python train.py --num_key_value_heads=4 --head_dim=32 --hidden_act="swiglu" --positions="rope" --qk_norm=false --attn_scale=0.177 --bias="none" --schedule="wsd" --train_tokens=269200000
MLP neurons of a small language model. Each row is named by its layer, matrix (gate and up: input weights) and neuron, and shows model dimensions 128-255. Each number is 128 + 24 x the weight over its row's rms, rounded and kept within 0 to 255. Numbers have three digits each. A neuron's up and down rows have the sign that makes its largest values positive.
Before each neuron's rows, "fires after" lists the tokens most often just before its 100 highest values on Wikipedia text that the model never trained on.

fires after: " K", " an", " An", " k", "k"
L4.gate188:114140111118102114188147135109115105120077117097115113141104164100126158164130104103106161150143115148150153122089093121135125154112097119142082135136134127119135141112149134150121109059166148132126108158163183159103114106171132133121111090127119131194123089140109082134132110149148131107105142172109168087151155113131169147109110105131149124094149133121115123140121134132150149109181
L4.up188:113110138182115116162137112088134118143099126134150164142125129107132145101167177137164100126104145129160129091099124156150148132137141109162109143086114095141118117148133107117177136127161190158082096163137105105158126122121121085163092093158146092094122116104129147131163157120081114071112095139104099107119092122129154132119123150157132135129176139102118141101079134140124152117112

fires after: " |", "|", "ell", "er", ";"
L4.gate441:145126110098075194154146119137104145129131124112104129114132112118115144148170136138178142141091128154129167135126064129084143101088096134134161143141160144095129141101140098134141118138141140081157147185106123087164121081138115171104168091154119125106119101150147174127135138120164130116163127157103159160146144115106113103142135121151138127086095094123136153134129130147108110088121
L4.up441:142086113147099128116118164106181132123113132124128075137133157132120098143123118150129126143119102140146107154085105109134110084097144120144093052160131090102128114162125087100117075133161165117068133140117152131066137107164163156127112092136112131143139099105182095112151112094124140133152137100119138111147150157123096122096115145138126152096121144142110136136101139132162095142122

fires after: " H", " h", "h", "H"
L6.gate524:161140127129073134149160092108140112133134132149144172098114109124112149062161090088170144135145118128149126163149087124116146137121090124108121102121151134137150102084118136126132162154116173121126143169108121085146075132111119118139111134129160117157137120113128116124127104080087110128137152129113140130194110105131151127112133149184120095122153107138148090080187085101120150101132
L6.up524:099118117110115120161122142112144123138122167120148136140149117132170105121142152150106096165134133209106111122130109107125126120096102142101141130111140129122127130131151144146143129110127071142145112139131126125082152143133122081151136108128153109141129134147098114129141137134117134144145130142132087135094161134115087093096164139132133133101124136137138088093151113126149097119132

fires after: ",", " (", "A", " St", "bum"
L6.gate407:137094134063128122113119102112154108075095091166140117144107180090129128136152158125144096192124113151099111084120122154128152172146167089148165133135133142132153110104103123124166150166127100140137122091147144101139127135114166110119077176128072169130131103142136158164133130157133134123128101133100113116111106163194107047102087155099098093134144150117118137145181139138092152144097
L6.up407:116139136095132136167131158110165091107132100117115093109133131139133125091123109143094155120138171179131120089105171104111123117126090116121140152178104153127144106076152134117166142182169125079148145121155125091156111105111161155084116117150154090143165158130160162119117125180106115120133114144095107133155117107136135143095122099131121125124127169130116105126141124144106101131117

fires after: " M", " m", " P", " A", " polit"
L4.gate510:144158099102104104137121127133155102081116124138140142155162121120140132117141143115097135148172162112138133118130139173134093150139104124088128108120113129124123150136123145150161124147076104142158181158108149129118108115110125121180121133130102134153111133105117134075160124139115138157101117129146144086132149101107171146123112144099116177136098137131098117091151151137148128128126
L4.up510:112145109098138083133123106138133118095123129129107123143157105179131081112136127115144171126094170127144172164125190118134157134146102133131168139135099164165083088083148135112135137119090127171082132157149112142148124131124150131155096139121097119144137147074116148128084119160118110164140164121118114125096183114118155109114103118133163101117121137097154137137145087074130102118119

fires after: " ", "om", "at"
L4.gate31:159117153100116147121143136123123160097177110133155142110153151131123161180166121124115157136109140172175100118200133149134157098111130125120143136100140131095125121128118136104111114117189129114157126120102132089117125109124143071141190124133150150124090144109111142133130113071162128100117143121132127145172144133158108123105141113123159114134115171080130152124130144088139132143114
L4.up31:080111144156125123126163060152083161119136097091132162143106128129133129113120120119130115144145142120104154112131075150154120084143140136133125123106133138142141175129115102144119135127115128149149113120118108152177088130161146139090136084160157175150157116086085126150137112159102083097127137143147122104124159149106124141134132205107155106119136150099146146171137155123146143143104

fires after: " B", " b", "ed"
L4.gate448:133126184125149110134145105134120117166133183091146168140086127117124134104127135140110119116115139123154128136163125100127156091124093153175156151169148119132084089091101134117182136105129120121126118135100164155127154127118130131134110082135130154199135092117136108077082164111113119120120142113114139109153159115123132146173100111100127128124106135182119110175137137118149126149115
L4.up448:140091106131117121098143152135160082114116121132139154094188166130107109108142100127153090082115151144149096134145161122150155117111113161081148112124105136128150127107162127139173131058130150113120133142120088126096120126149121172128101111113153100137141129097130130151113153103129132087109107102100128117140082151130112091122121151142129134127136185135096151179096138034088128152105

fires after: " f", " v", " F", " G", " g"
L4.gate662:131130135117069149155114115094116131129118159122111157129127122131151128144085147122101132127084104145125119129128126127124105118101117112112101151146173096129148097133139144116111133156083087131150136138105135135113095096078094152120143118131120124109150149113192110097134113136160141166093159154110171125115129114121118142095164151126103116136152150103121145123173074131115124067156
L4.up662:130122172105159135153111104142170137119107124116097133138119115156098118082123152106112142148096106122133128143125155128121099089141106194109120149088112104143154124113116114088103172105171135176110157143138121058110101135142144124154149104161095128115112121135123147134149100126132118099088146132100167159147120148126140140103141075121157117124147148137163134142104083121119121126102

fires after: " desc", " m", " sh", " par", "c", "fl"
L4.gate146:096112121109170173123127127105152133099139122130160114112117136114140149123122108124147174094149144139112142099159113067136160096168069130133136075169140184104148149169096108088121098118120092152158110089135131108128106157146173133093102117125112103126111107104106134148132097103111132109156120164141121151132111111137111102114121163126108078145096130130091168139119153137119123182124
L4.up146:097149153127056128156144136119136123101109099139107100136103145212113177153112120160103170132129148145117126115135113101149187147137109098140128132093097104113115118140127105144078093137121123131169110169138137115190128160115140109130103099177158139118141158135112123113108129097093105116103101131147115122133119149154095116109139121132140104138107086131113131140120133113137127140151

fires after: " s", " me", "s", "at", "On", " on"
L6.gate190:164153142144128150147177130079117112134131141098145123136124140157080150120126076140070141156089152126109139126114120099115164145127139149144150116163148108139185159181148111121136174138104074131156103101127111134166099134136126111146191143104127151142129108101135125141101117178093108158145153120120147155103154144151138153127147129093097118132127199072105124144128117160132077113120
L6.up190:135133123151128124152154110114149099110128125144121113148124131149134135139099094110132142109101162104157136147157161103168105093087049162114104084149144151102171127157126122147085151113116120116123116117110129121124125157154115163086128146141156156133136095079114125144120133143143142132094102129102122150122147142120138120133125105106125175155113152105107128112161113142116122121163

fires after: " E", " J", "a", "é", "e", " Al"
L6.gate532:122105180113154115140118166125144103101121119108124149142109141103149117122159129092110121133139155135149071144084133136134104142142137118153130121113142116129148113147094162110138053120119158132113151134123121174140110096117126166100145141151137130151104110103099151137118135181105128114117139148139146146121114096117098155117169138135135165127118097085095095118118143116130162125118
L6.up532:097147116132118136116145124111130149120097166104100160127111102139160165121119119165145123122188153133130153133136132141128108197115107109099142130142171170143155128131156084122146112129138154127135125144109094167155103144101117140085122130136121092143118169101154092120131125145144110104116114159135117142145108123078174084144110073117135179127122147133101110134086113157116150116119

fires after: "v", " r", " h", " R", " com", " p"
L4.gate391:136121172108071165125109105138091123131139076117158132144096092110171126148130125124129153136143086139153116141127135116125171146135090109159105130143145117126142114143151132148119143096139147125140124121114163098127138168142152148130138149137122140115092150142094165138129110107093137127139175118108109107139104149151058137178165121113106112142118113145127135086131131124147137159124
L4.up391:121089158116115154120122155149112112108133080117166091145077128139107106106091135136072157115143093136134054129117152157140170139155110129097104124122146115119137103115141131150139176160171128138147124078190106125119128101172138169079137154127149157142108116152112137113132117111123115110134135151099157109129083128119132094137184162154125120162082115130134094115155172154109102136170

fires after: " con", " E", "ich", " Al", " B", " I"
L4.gate697:119133108062152098102103122128130131119196111131073127152125119103140139106140145099122132090107117146129110171111133160112201136155137101128168145154179158162111095131135152117170149127135142139143101110104150131090125113087108110153103160147131116164130135128130130144094090122144119134103097136125126117121134148101137143137152189160131148142154131117105123115120079128136155083096
L4.up697:159097129071130176126128157125120116108117156134163166099094141102134164113132103130116144116089078141146127123147121129100129179115130168084148134150183090127172101152157126174139140098136102192091115091133137151141126133138164154113165123141181114118141140151108122141133129128097107102095161120079169140121126128088104100166133157075128135142151116163133165120103131123138129088135

fires after: " p", " A", " in", "In", " In", "u"
L4.gate45:142167147099098143155147118090097117155133115113151117174145115154149111138167117125134104126112155129120123112117150178125151148178126160093101083144175138125148099148118109125149144182102136121139172131117136132158068127134109130123144100134137135115123087159113130157121106124136172141144126149113167114120132083121072096107123105120147138131170104105153153102145144105089132160130
L4.up45:161159106167120150114125122156096160129168152130081145149180154100126142137096119118112156122095131109109117120116103149128140133133133123175109126146115142116134115080147114115114090101113112106137149111138066143145119125110104136107111078149133128072110122129105130163133124129108117125177127148141128148121123169113140109168150117150121104117130158099188128122133110136103105080132

fires after: "f", " E", " f", " F", " k", "j"
L4.gate679:104116097120159119131080134150118117155130129143126136124156135084124145105136172120096117165131114162138142124093114160108132135129139158149148119104151156158157124145101151156113151132144118091098117136080109108158129067114186123125145126105111140173131134098139101119152124109112111150106127082142137157125153108125141185086104131176143143085155151109113121115173158172154148129135
L4.up679:154130139130131122141132111127157125150153113171109146160093119109153108143125142131093124128159109137128136086109093133141166093146153119150099133134096155081129126113111123138073155117136133158131141141155181110112129120074118151122117092116121101118159101108143181156177081139147147076101134128143149094156151139146120150129131075140168127130143118123109144117097126127144092179098

fires after: ",", "–", ".", " the"
L4.gate623:136120182108093128122138115143091170125149132134140154163143152107123140099147077128142141111125137092130147177170139126145146162187123149102147143141150167174100105138102131096103115136133127097124141109122168158161117136142096151117112169086129122143118120122114133147107132129123135135090098101143126113121131148180138090164148112126159122121089105133164142140129124085105126155118
L4.up623:113112124128181107130120064150132138133125148120137134163128170090133147108085097121112129110141121147122148151132121095130112109147110108162121135125121153141153200141144133157145126137104117139105093108151128153174142109120153110140135178159151094145133128127135145151108105121157135102126140149146140081171147162133193115110158108100116164122112114097087098143147141156155110152157

fires after: ",", "g", " un", "on", " km", "–"
L6.gate96:131138160123110138126134123117158060159158154136138158149102132123088131090106142154111177100122098118127131158087127111120090195110089086132146142103150149152110098166045151102109098135133127134173145076142107117109133103107122134119126132138125123167118145164151171151117158162070131134122126148110110166123135148108107125147131124098141106160161163158093164132116106134139129193112
L6.up96:111111112154132108109111098113132133168162115143093084161149127103086089106160117116163099095124145132096138152103124121107128145117130134136130158168086118134094090145104125148114126123154156148129148088141097132133110185126179157153127122172146144128121099128080138112118150112136165157131101080146151086145137160143161129121121135116153132162130166091078130152114087095158116141109

fires after: " m", " M", " p", " A", "m"
L4.gate293:117128096134134105123146107112125161114108130167137116111117128134126134144105117148158133132116139105115084150165124159118141142135058174187153139114114121112110112147131132122117142151109128120155103162111123154106108162102128123140127142121115146106128132139114131098124093127125158137118083140174126136115135120080144134090161151135129102109096121123125115128154142113080112129110
L4.up293:096166125136138147114138163149099141118130152139117175123098113116102145114171108110134133152130126135083078140151113108167160073126119110090143145128135093098158163120119155083127127159122125141162124100099143166142127159114157121131138111155119133133141108171133113114146129106133170107124122154149077085137143103111126066165124154082117116097092111084136117140160115139092159150070

fires after: "t", "c", "ut", "p", "cc", "at"
L6.gate367:109139140147143106134136077163138139155134140085130091079185091159169167131157121111096109144101126120083148149173098099121133116142148119137120169125172149105123148115120134133106186124132155101126102105127119112114131184155094133130158132179113132130126127116104107156151107150141120113132160138140143112106138111114080102069159129136109128125112143134119166141179143139110098144099
L6.up367:127110123139123135122125064125115132127144125176100116142154154092144120150175122181118148126177161146131135158133190154078173120123160138133123110124160100113149140131140088102129129129130123115132117108121121110115151160125103126136177150142131135124109133085093089106156124092080104162168125100129133120175122106121099119115135149103196103112106118073121089131161109133141153133143

fires after: "al", "st", "ir", "ian", "iber"
L4.gate398:099140105111162169109149135127131133140071151145101125119150084107120125159106098142123134100144147078118174092141115116132125138144154114140176125094106183176174106097114116102111159114139114122145096157161100136125146171120094135137126112129143115122109119099136131140104104138145147104138125136109107138132107107110072128118153112189087117134131141133121152190126115137161124148095
L4.up398:099156090132153140131126101148138135118122103150104091107129095097091117144109084119165120119136122109161143152141145136123132124135111118169081127120147138126150139137120146118092110151140105132098130114110098125155159144123071113123110145123098077105073142132153120094142182146075145154136148095118104148118116136114130153148083105145086080126127124171090130158136159119130137123124

fires after: " H", " f", "fl", "H", " est", "se"
L4.gate111:119143105087122137068109125176158098142129129105135111120130082164158095102138097121128147112102180108153136130134127147132144100147117134136130111091115124135148129148103119091141105121100122087150134177072127129117128125136114106105131180125099120172149113152205143150111088125121103104101125162130109151134143097111138171108164137159112136145105125107114170147172150165065177148127
L4.up111:115090125103118156110087138145154112133152111159151141128143114134142144147180101115137161135134167121157129121110131106132126128158141103173150090157103138099157114161068104038103119082116120099117122165086115117164119132131135129099110140092169119111118122147140112138155102082128128098110108126136107103127154126107132160149119094136110146115082135148136166157120126098120100120139

fires after: ".", ",", "I"
L6.gate83:143108144147167138138111120118132099182130151127148117162120141134156162149128135117134145148079138088147092162126118142134132106162101135140137143123105136123131096067172136144169135160085123136151152154142131084152133132136148075134145160130147134173146114109143159113153151082110140121106129101126134117181109117145164150147134106081078110143120142099109087149162150109118097146111
L6.up83:158135114120156109154109120104122113131165132130149128116186088112118123123099117147140140103107164120126121119118172151117189146112127136171100122166162164097146148074121121160147140093150162112147158108166092107144127128129124153133144118124130133152117153139108091093111130119125170113107116145175081145160139093096150140131184123099132138150115156154125086133081109092113137160140

fires after: " R", " r", " S", " th", " ch"
L4.gate475:113095118102123119151093174132103086106147072144129139119125169096120131113135131124179125138140136182138138089102140116146089143154128125128131082176184106119116156166153109156099155115119136131119108133139167121128088119160142133147182095137127107133109120112094113095077171107120099128117118131145091110120146149106129190150126132111129127181108120129121122126111129120122158101140
L4.up475:102127166100139105107129106146097100106120119180154139123065176088161126153122097102143122131141128137182098156119131165120106142130149093141105120147128129123122149132135140155103116157110126139118101076163164140132106147153152173073149115119137131142088141190139145111146139111125102140145158109140160112148144144080101142097081141117075153196122107141138174148100068114164110099063

fires after: "el", " ", " E", " R", "i"
L4.gate699:172111144149159136161160110112143145134129133110160118140175173106142126108132170109096135196115174121104095181122112132156184107112129140165132128152121157164093139138128100141135106118124163149143086130148124148107106119124162106136120109167081177138110100133128148117145168112166110119118184112145147138129129111132135179101150158149141133106119088108131152142093127145137140123089
L4.up699:083099135176097119111092111153113141100134116131123147126086160102083145107124111160146091138100175161146119138117113135146128113124153096161187140140104143136123148113133123133137083196138095156155091147164134153155153145138167121113110111129116134131135103122140149097136127137146159121152106124160142159130145152164110143145147103126130147142166158105050113103101139101087150145105

fires after: ",", "h", ":", "\n", ".", "ie"
L6.gate81:104159129129127155123129140140102126126188069123131153149173139128116135158074092149099167109147182137164113104135107132153135145121120099117138132099120107129149115147130127149174132151081113096130083149108106153137098114081141085087147143138131086095121133149182143121107103055121138166110164147105148170114124104086119125114111112126129174165105111108135115123139138090146136141148
L6.up81:134117106129132105102150169118108104099123168127116126115140123136176109130101103096101181122101139139101103126113108134132140116132134125135130087103120162130096153129117129155136160157088166146127145112114125131119130063152130121159111131141126110115128163092144162118134145179139115132151131120121138133126106132208179139115140114130101108131114096148133137106128104122074110153153

fires after: " d", " p", " in", " D", " P", " an"
L4.gate260:114115118107093125133140143090144109127092081126133173144129162122114147153136165170102143165110115158075108091120092163124138134139171119102152144116157134130141114100119118141102149143132194116103162096125177146144126154105129160112108101094115122148123128157148142159083098132097136117166123120089173157096159100140099137146104140121109141135148113195155118098137141161111127168184
L4.up260:092156105137136138123137096159102158092126126108121113142130098210128138151143131116155138122154120113135110117141092121103124120112078109139137146109108115103128101124107138114078140139144119115103157148146080056118136121168122142123125107057115135098126136139131102091101062147119139126126134174087136139103115129096125107171117096116128134130164134157131135174118084135102067137143

fires after: " P", " p", " n", " M", "R", " m"
L4.gate127:146118165113105173120161075137123119107159203103132131149116122101114132134125113140140149102116116130101149137140095144132202136133114130124139124155134124150116103092081113086181159124119143153119116126116153119104124104090155113115130111142126099173121104093152094124130096099115108113124151157166144156128139137106134157174158114109135130147150119154151156124155117153125108144115
L4.up127:123153119104122151118138121118126183142135151106138124091111146173115102162093148109144123173118146098148136115102125088137152140106118102126153120144053135110150085151146136162138134148147130112154097156103099121144116139116100128154128125147157153155097147156152138106134070160122111121115130165157190163109109121176154132121167142115147117152123124150131128115123154135118121142139

fires after: " on", "ic", " (", "ut", "arly", " t"
L4.gate294:124151141076185133117179131111147120127096133123105119158144123164098116097146118105131118144096123101131096132132123129151089106081094099176103156176122152130131169113145090151106112157168128186092145159094102086167100145119126136121167116111114121094129140100107135142138144168156114154101115132163147152171145125138152126087152158132120128108156120105119129110120142139083147116116
L4.up294:132135126133168115144126084141108168141137110131133117154138146072122120123167169096155082124112142106093159166141154161095133134137090115136088150151159155136104135117108115152169122136114101126132136133147146135113154142130126108116083098126084126171121103125144118126119135162146127090129142171143117120106116104107130141122139123165097120136077124113145105153139158134058191105116

fires after: "ad", "al", "el", "ind", "ol", "ed"
L4.gate687:119148133140157095103090164135144094169125149108137135115096145089144126140142093131138126125119187132117109133106178120117097148132120088153117149126132120158119135129097125157097135088168141148143123102151137187130109139114160134183134107139154154130113149124100149140127121141164133143118108111093100131100117092125090116123089133163134114147132109131045175103115129132132129135069
L4.up687:176087134113157129132067153120145123141122164143126136094150155078138129119158097172123096122113165125139076124135158110127121115172074163137151131129159151150213103144110132166149147089132116121127119139169129142126134128102132185139128094117118141120106139136131173102093111165131114128143095139163132123145102125125108115138113144164100134120133073127144124119097108129121138126119

fires after: "\n", " h", " I", "id", " L", " H"
L4.gate104:189125163151115138110114167156104111132138108178162134176088093147138135147127066133146110155125099107142142145150117166164120123095104058127133129172144103107127121108133131105150147141124117086142145166136085103158117127159143126157119106143163109156150118134170142098198173120101164140125125159085110113085104141145065176144178140131172168143127128134119133155137117096103124111125
L4.up104:175123112123156114142106142122094125139108167119120122153129106136145165107139175141172107120159145115169116115138098134137143117138063069131086108158095134119096110161150108124169151146143088122120147096169150095138122104107105096102125113129115132159137144138121085084150118145165113102115094165084109137116090114138113133114155173118141141163155127125141083148151125130105161116171

fires after: " C", " Gr", "ir", "c", " re"
L4.gate530:140120098150100131153119111099113152108146134093139121136126118135144115179112200115126083153161127115101151098126119095116124124093112123111065152147144127117176101142115127170113120148066128160160164151101124135149134089110142111133140137109119103092166141109087132145122113170153137104153124139130151119132108138083091114127107120152108089100132147084152109088089178109130116155121
L4.up530:126142131164101074138138132105144124151107095116139147157129142122134147169123141159136111105110135132126116144138081158127154099120124160104092145146125113133126147122127122142102140127124131130131090124134118155163094139161156141114134148125097144085116110126112130131135140117178126152127070170128137096102140158162118069132100136094146119084099140187094128134158145119106117108179

fires after: "v", ";", "g", "in", "qu", " reg"
L4.gate376:115127111125171121106139165133111144084133154166125112126153133119135142073160094108141102186123124120136132134097077082153152129154131174117143093111093118140142117136115133146103127125149133142132144112113150190110085105191152112146098083137115105157071143176161159136131147099126134122148153106112106150102135136140135125143132119161135091147129133104157152085113126104133113137136
L4.up376:070109095130102078111104134140138155096120089111150083133098117137109176094137114134150083147109115134132096145143099110074114120134128165157164084126121142140115135147138151145134161113165106140128119149146112129081118144147127145133102108172114117126094154165147128147113107108125127091060114136116100134129143146112126144163097147099137097127115106135133119080152125087134098125100

fires after: ".", " (", "-", " $", ",", " −"
L4.gate553:108122139134177116081175143114130094125146157114112178128122129105099136149136108152105140125099162143150134094134120105143093144147088120124124062134122119122175088127118090089113164115120138127146134115120136160134112121156115108127100137135116146163157097112132145075103163118108105164134155124094134111133162134182092113101138106086122124123164169124136154131136126153105155151102
L4.up553:127139124101126118163138109174098087123152145140127124090121149118119114110104131093138144108125143133118173155114143131157159159080119156116125107148126110127128130100088123130125086087119180108093095119159139146139128148114129113097136129109099130126124135143132107111100162119145129186154152155104130153138102160156077107105145108093117131178132105118143093128122112169135140162057

fires after: " h", " H", "ad", "b", " ad"
L4.gate661:135147083101159180118133095112104107123106132119165158158091100117130126170096116127179107103142139139095096113177110120115133149116140152136159101126133118080112153120097143091135136133065139125093115152082158119120117138104141129116106161179165111133079158121130128152148117121095127114147148129134155129161162073114150118116118153160133110128118106097116142113110144132138102125115
L4.up661:153145118099104149142155116144101106160162128079150119109159096164127139143152093139062156147103142143115102118135114127139158133137176126168152105097138114159148099134117161142187135153138114139200123111141133140160145139153112156070109122136135129148116130133150129090126153158115120175147132132140144165115117111157136111130111121143129162126123140106154184137098103163152106098130

fires after: " h", " H", "b", "om", "um"
L6.gate357:112117125154123148069143117102117089120135117151136110127116104136142096143132168140144121143109095104155114161154154152144160150114112153144129155131122099112117078187146163151142184155109103149093135118110089116142125098131108107123138130123096092154099102125105173129105085115128124151147112127125131128137138118125112129135181131095134120092106133094159152077121121105160098131167
L6.up357:139156159144120163091167161174100091136090101149090159105126161157138158108142155113116145136149117118111114106143157114139126146154089123122149083094141107185125132162116145157118113089105119101152168142156116099156097110177097145112136170112144127138143110148109117108127099135109116093120147107059167135176139143118114114121142148089118134111167138129122128119108141121097128107109

fires after: " m", " M", " T", " t", "ech", " ab"
L4.gate182:136117142105116122118160163147137121098139146155139176152145141130108114154154115173064124147097128111152132136146094115151126153156143116116107166098087125142115110116142141098112108124117072134100094132086107104116125129160134088126152096199133131144112126110109162118118130146166140129127126139154138100106120168133171146129132144191132125169140113131094128125111098124093164093130
L4.up182:078126137131175094097112134096147192140074138160124117104140137117093123143182143147132179143097110103148182102127127065127086120179122127130151122100102102097175128159160142143143130151096106103115140133152092147129145123152150122164137142141125128161131138055158142103152137130157181115160108118130114110109120136099139142126091123129134118139126136150167129146126156117156136084115

fires after: " M", " go", " m", "i", " S", "om"
L4.gate696:124132144088176130126125165110124134156101165119111134180160096095144113168148115121166102162080114139105132104128155123155145134155115138124083101123131113137174151123137165086160138113129116118129108142189097133147105090126140143133145147139140118114119133133174105117141128163150115169113126150128120139106143189133167149103122122147138078110124172160149138114120149098095133116137
L4.up696:132185094130136120147170127090103167105110134137130128114141121157119144111135117138169121105143146099155176105127112148132120152121163099109131112121115129138122148131147154134164140122159116135121119158166113084150157135151112168155090138150125134099165132165126116155137124171106107128115146107148163130112132124161193090133091142175129079131116135122101126089123136136166131175118

fires after: "m", "un", "|", " D", "qu", " st"
L6.gate38:091129083123113121164095151127117123121105111140153157123147123170112111121125163105117130155121137121112137134124145144142132101113121159136102154138077106149130146166127143149133131165113155076130143150108128165170159123135114134150107193137118112133084124121138140126082144135118176175131144126146138098114119112125133113145090138142154104129164120191075150095129116134129122162074
L6.up38:117119127074188136124160160114164137106116144180128133142120118161127125109106134127142124114128125165099115087119118129154133143109114151103149121150151155135108154133129116151110186114135157186127144129068143118107112188137127129154154126109139132116152126120103141168118176132153126181189122115153111128135122084137150159168145140118106115131109128090092137144124114096111130169062

fires after: "\n", " a", " A", " an"
L4.gate73:145124108110143151154135077121135116074087167114108147128119112136081104183166126117086147113123119122132127127192114132150140137111097117101114117110141139129117090151135116126143122168117108119139086143128108142129108112112168098122091104103132118131130140163161136119157173151117150097138112116122146108146075100085131154148139132118111088151076115107119148108102110079108081153137
L4.up73:152119125099160123142110105150146167083122181145116135174147139121131122152118158103136116101132148129157140087138113088184130131191137122104092144131119150101119129131106125093161128125058146133142091094175131116130162112090117135096084150109125123163125122130168128127100139164130117073109091086140081102111139140117079162121134143141157160136116140114156133142138138128141149152144

fires after: "st", " est", " C", " per", "f", " f"
L6.gate455:111127136146106113147159137125137138142120170119128159117157139125122083183107129090112157091135117141125103121095137155176125103158073140092112126109155183120125119119127082158103102149128115159138135135098147130120140104089150129153137145146110123093113168110149092138159138151095129173138108149107129138136171136177124164116141153095133133156117109172148155127142159154091113129157
L6.up455:094127119127094099119112138144118134120120131089124140129110115161149126140168107136146081134129146137110118104153142120150131156074145148135169105159152137081134135098152095137086100105136116137104102155117156136161101114061109144156127112101105083076150132107154117132139114160154105135122092144114106108106120101148104118107152120194081125150076140151155152125158104127133162171097

fires after: " c", "us", " C", " w", "om", " Sw"
L4.gate113:136109132156113135162099127177120080145161103147115159184123145111122115136135184112110080121144192092120079150131129154123141132128105085141124134157101119128155157106077087099109101091125161131142090107071107160107116115146121105133157155113116115111116163119165120099136140147097128126137137106168133177134115121123144127161137141123135125121111112125141142122168139144107107109121
L4.up113:132126139141161124125114154110095093127142082110110118151140182129112091103120134129134103165125132092123149144115091137091161100155112101091172130146129154145149127168136123113131140126121115111146131109142126092122104079132123135124096089118088082109127171148123126163157121105147125135115106162170136144106140147144121079129172128129147179136202106161149118122120153104109130179131

fires after: "s", " o", "us", "es", " w", " "
L4.gate70:108132093200131130164105166119183110131118129111129108151119136112164141143112107146142130109140123106107109120145169137149099090121075160150108160142113115117138142116135108137112098130132145054128139115144153135137133080138109091105094158152101124117137162118130165185127139145140094120160091159114169137123097149107147105106132140114146124135115134093126129119117147144115076114120
L4.up70:106154097104141152105102145136144148084117122094155151116117169139149168092117166082140147149143081131156114118149095136154154151153094118175133141131111159148147147152145143133158119159095106137141146144190111138114137112147144101120140134114105108121118107128160127155123104094107143096171135136118103138102156164114117114145144145126153164114159129098165110089114132105163119131092

fires after: " M", " m", " t", " N"
L4.gate594:142144095086129148132095141145113130177155144163129149117107198108154097120111111152094106172120169141121168138122122130174132143097165119120153094144109115133118172106140108163122113125120140133160123157145138111144125135100130125152133112142142142123156130105145104092143143144102130144160095147090141138087121107149142146114140101081138127114146155163137106086121161095125122094120
L4.up594:137147125106134150118130148141099137101123128144096094101094168149123158106121121192121124104164125126188122126139102129158164142115109103108142167130126141143127134140146095138153133147158104143135122100164111110133152139151106123166125141125112168136135102136143115095147156164141174129123113121101178112118136116165168149134149092131121113142158129138128138138097147103130116099161

fires after: " ex", " cons", " pre", " comp", " Ex", " trans"
L4.gate565:137148172109153109139102172095158140104146146121163139117136089109152114123077092120128106144106109107106130134154147096127121147164077148108162146155154090124139130130084132146146076188096130075118134118140116077126109126122157088108116093133131162143123150140164122125113120136118182157123107144097127146143090125131117121155111123151121125164174108146159105119146112127121125143146
L4.up565:121102167178158139173133139168155162086184122124110084174156122150140158125117146150096095119122147115111107116139168106138119151150136149141137124147160116134085140172113122129161142103118112137125134152098153111078128128180123096124177106151157140109137154168115145153129081130170131137065145135150132148169153118098086116087131140103141123166135137124113124118151100100091172134137

fires after: " g", " C", " c", " J", " in", " G"
L4.gate591:104128096104105137127162120099139173119114156116116034146084151165150137152149141142143142141120115124176141103139156145108157160103101159122108159135126128101157107139158093141109106127147094118112159114134129182162139147111150152124121132146136102084112159153118182115146106047120123159152129149109125135137143117119149116141122120116147164128129121111140144111080091135101133153156
L4.up591:096099107105117137126087093099119136116151138141106122140124147168150101144108148175120105123094157098122132116178135132104145181089155175146084127125093166136095137119161086086137152101118144172129163119108130176125147147124145109142097082152163090115186159130171122157143096106102072144116107096117118122095156163119154133149119137116127136149156132139139138140114132140149112159156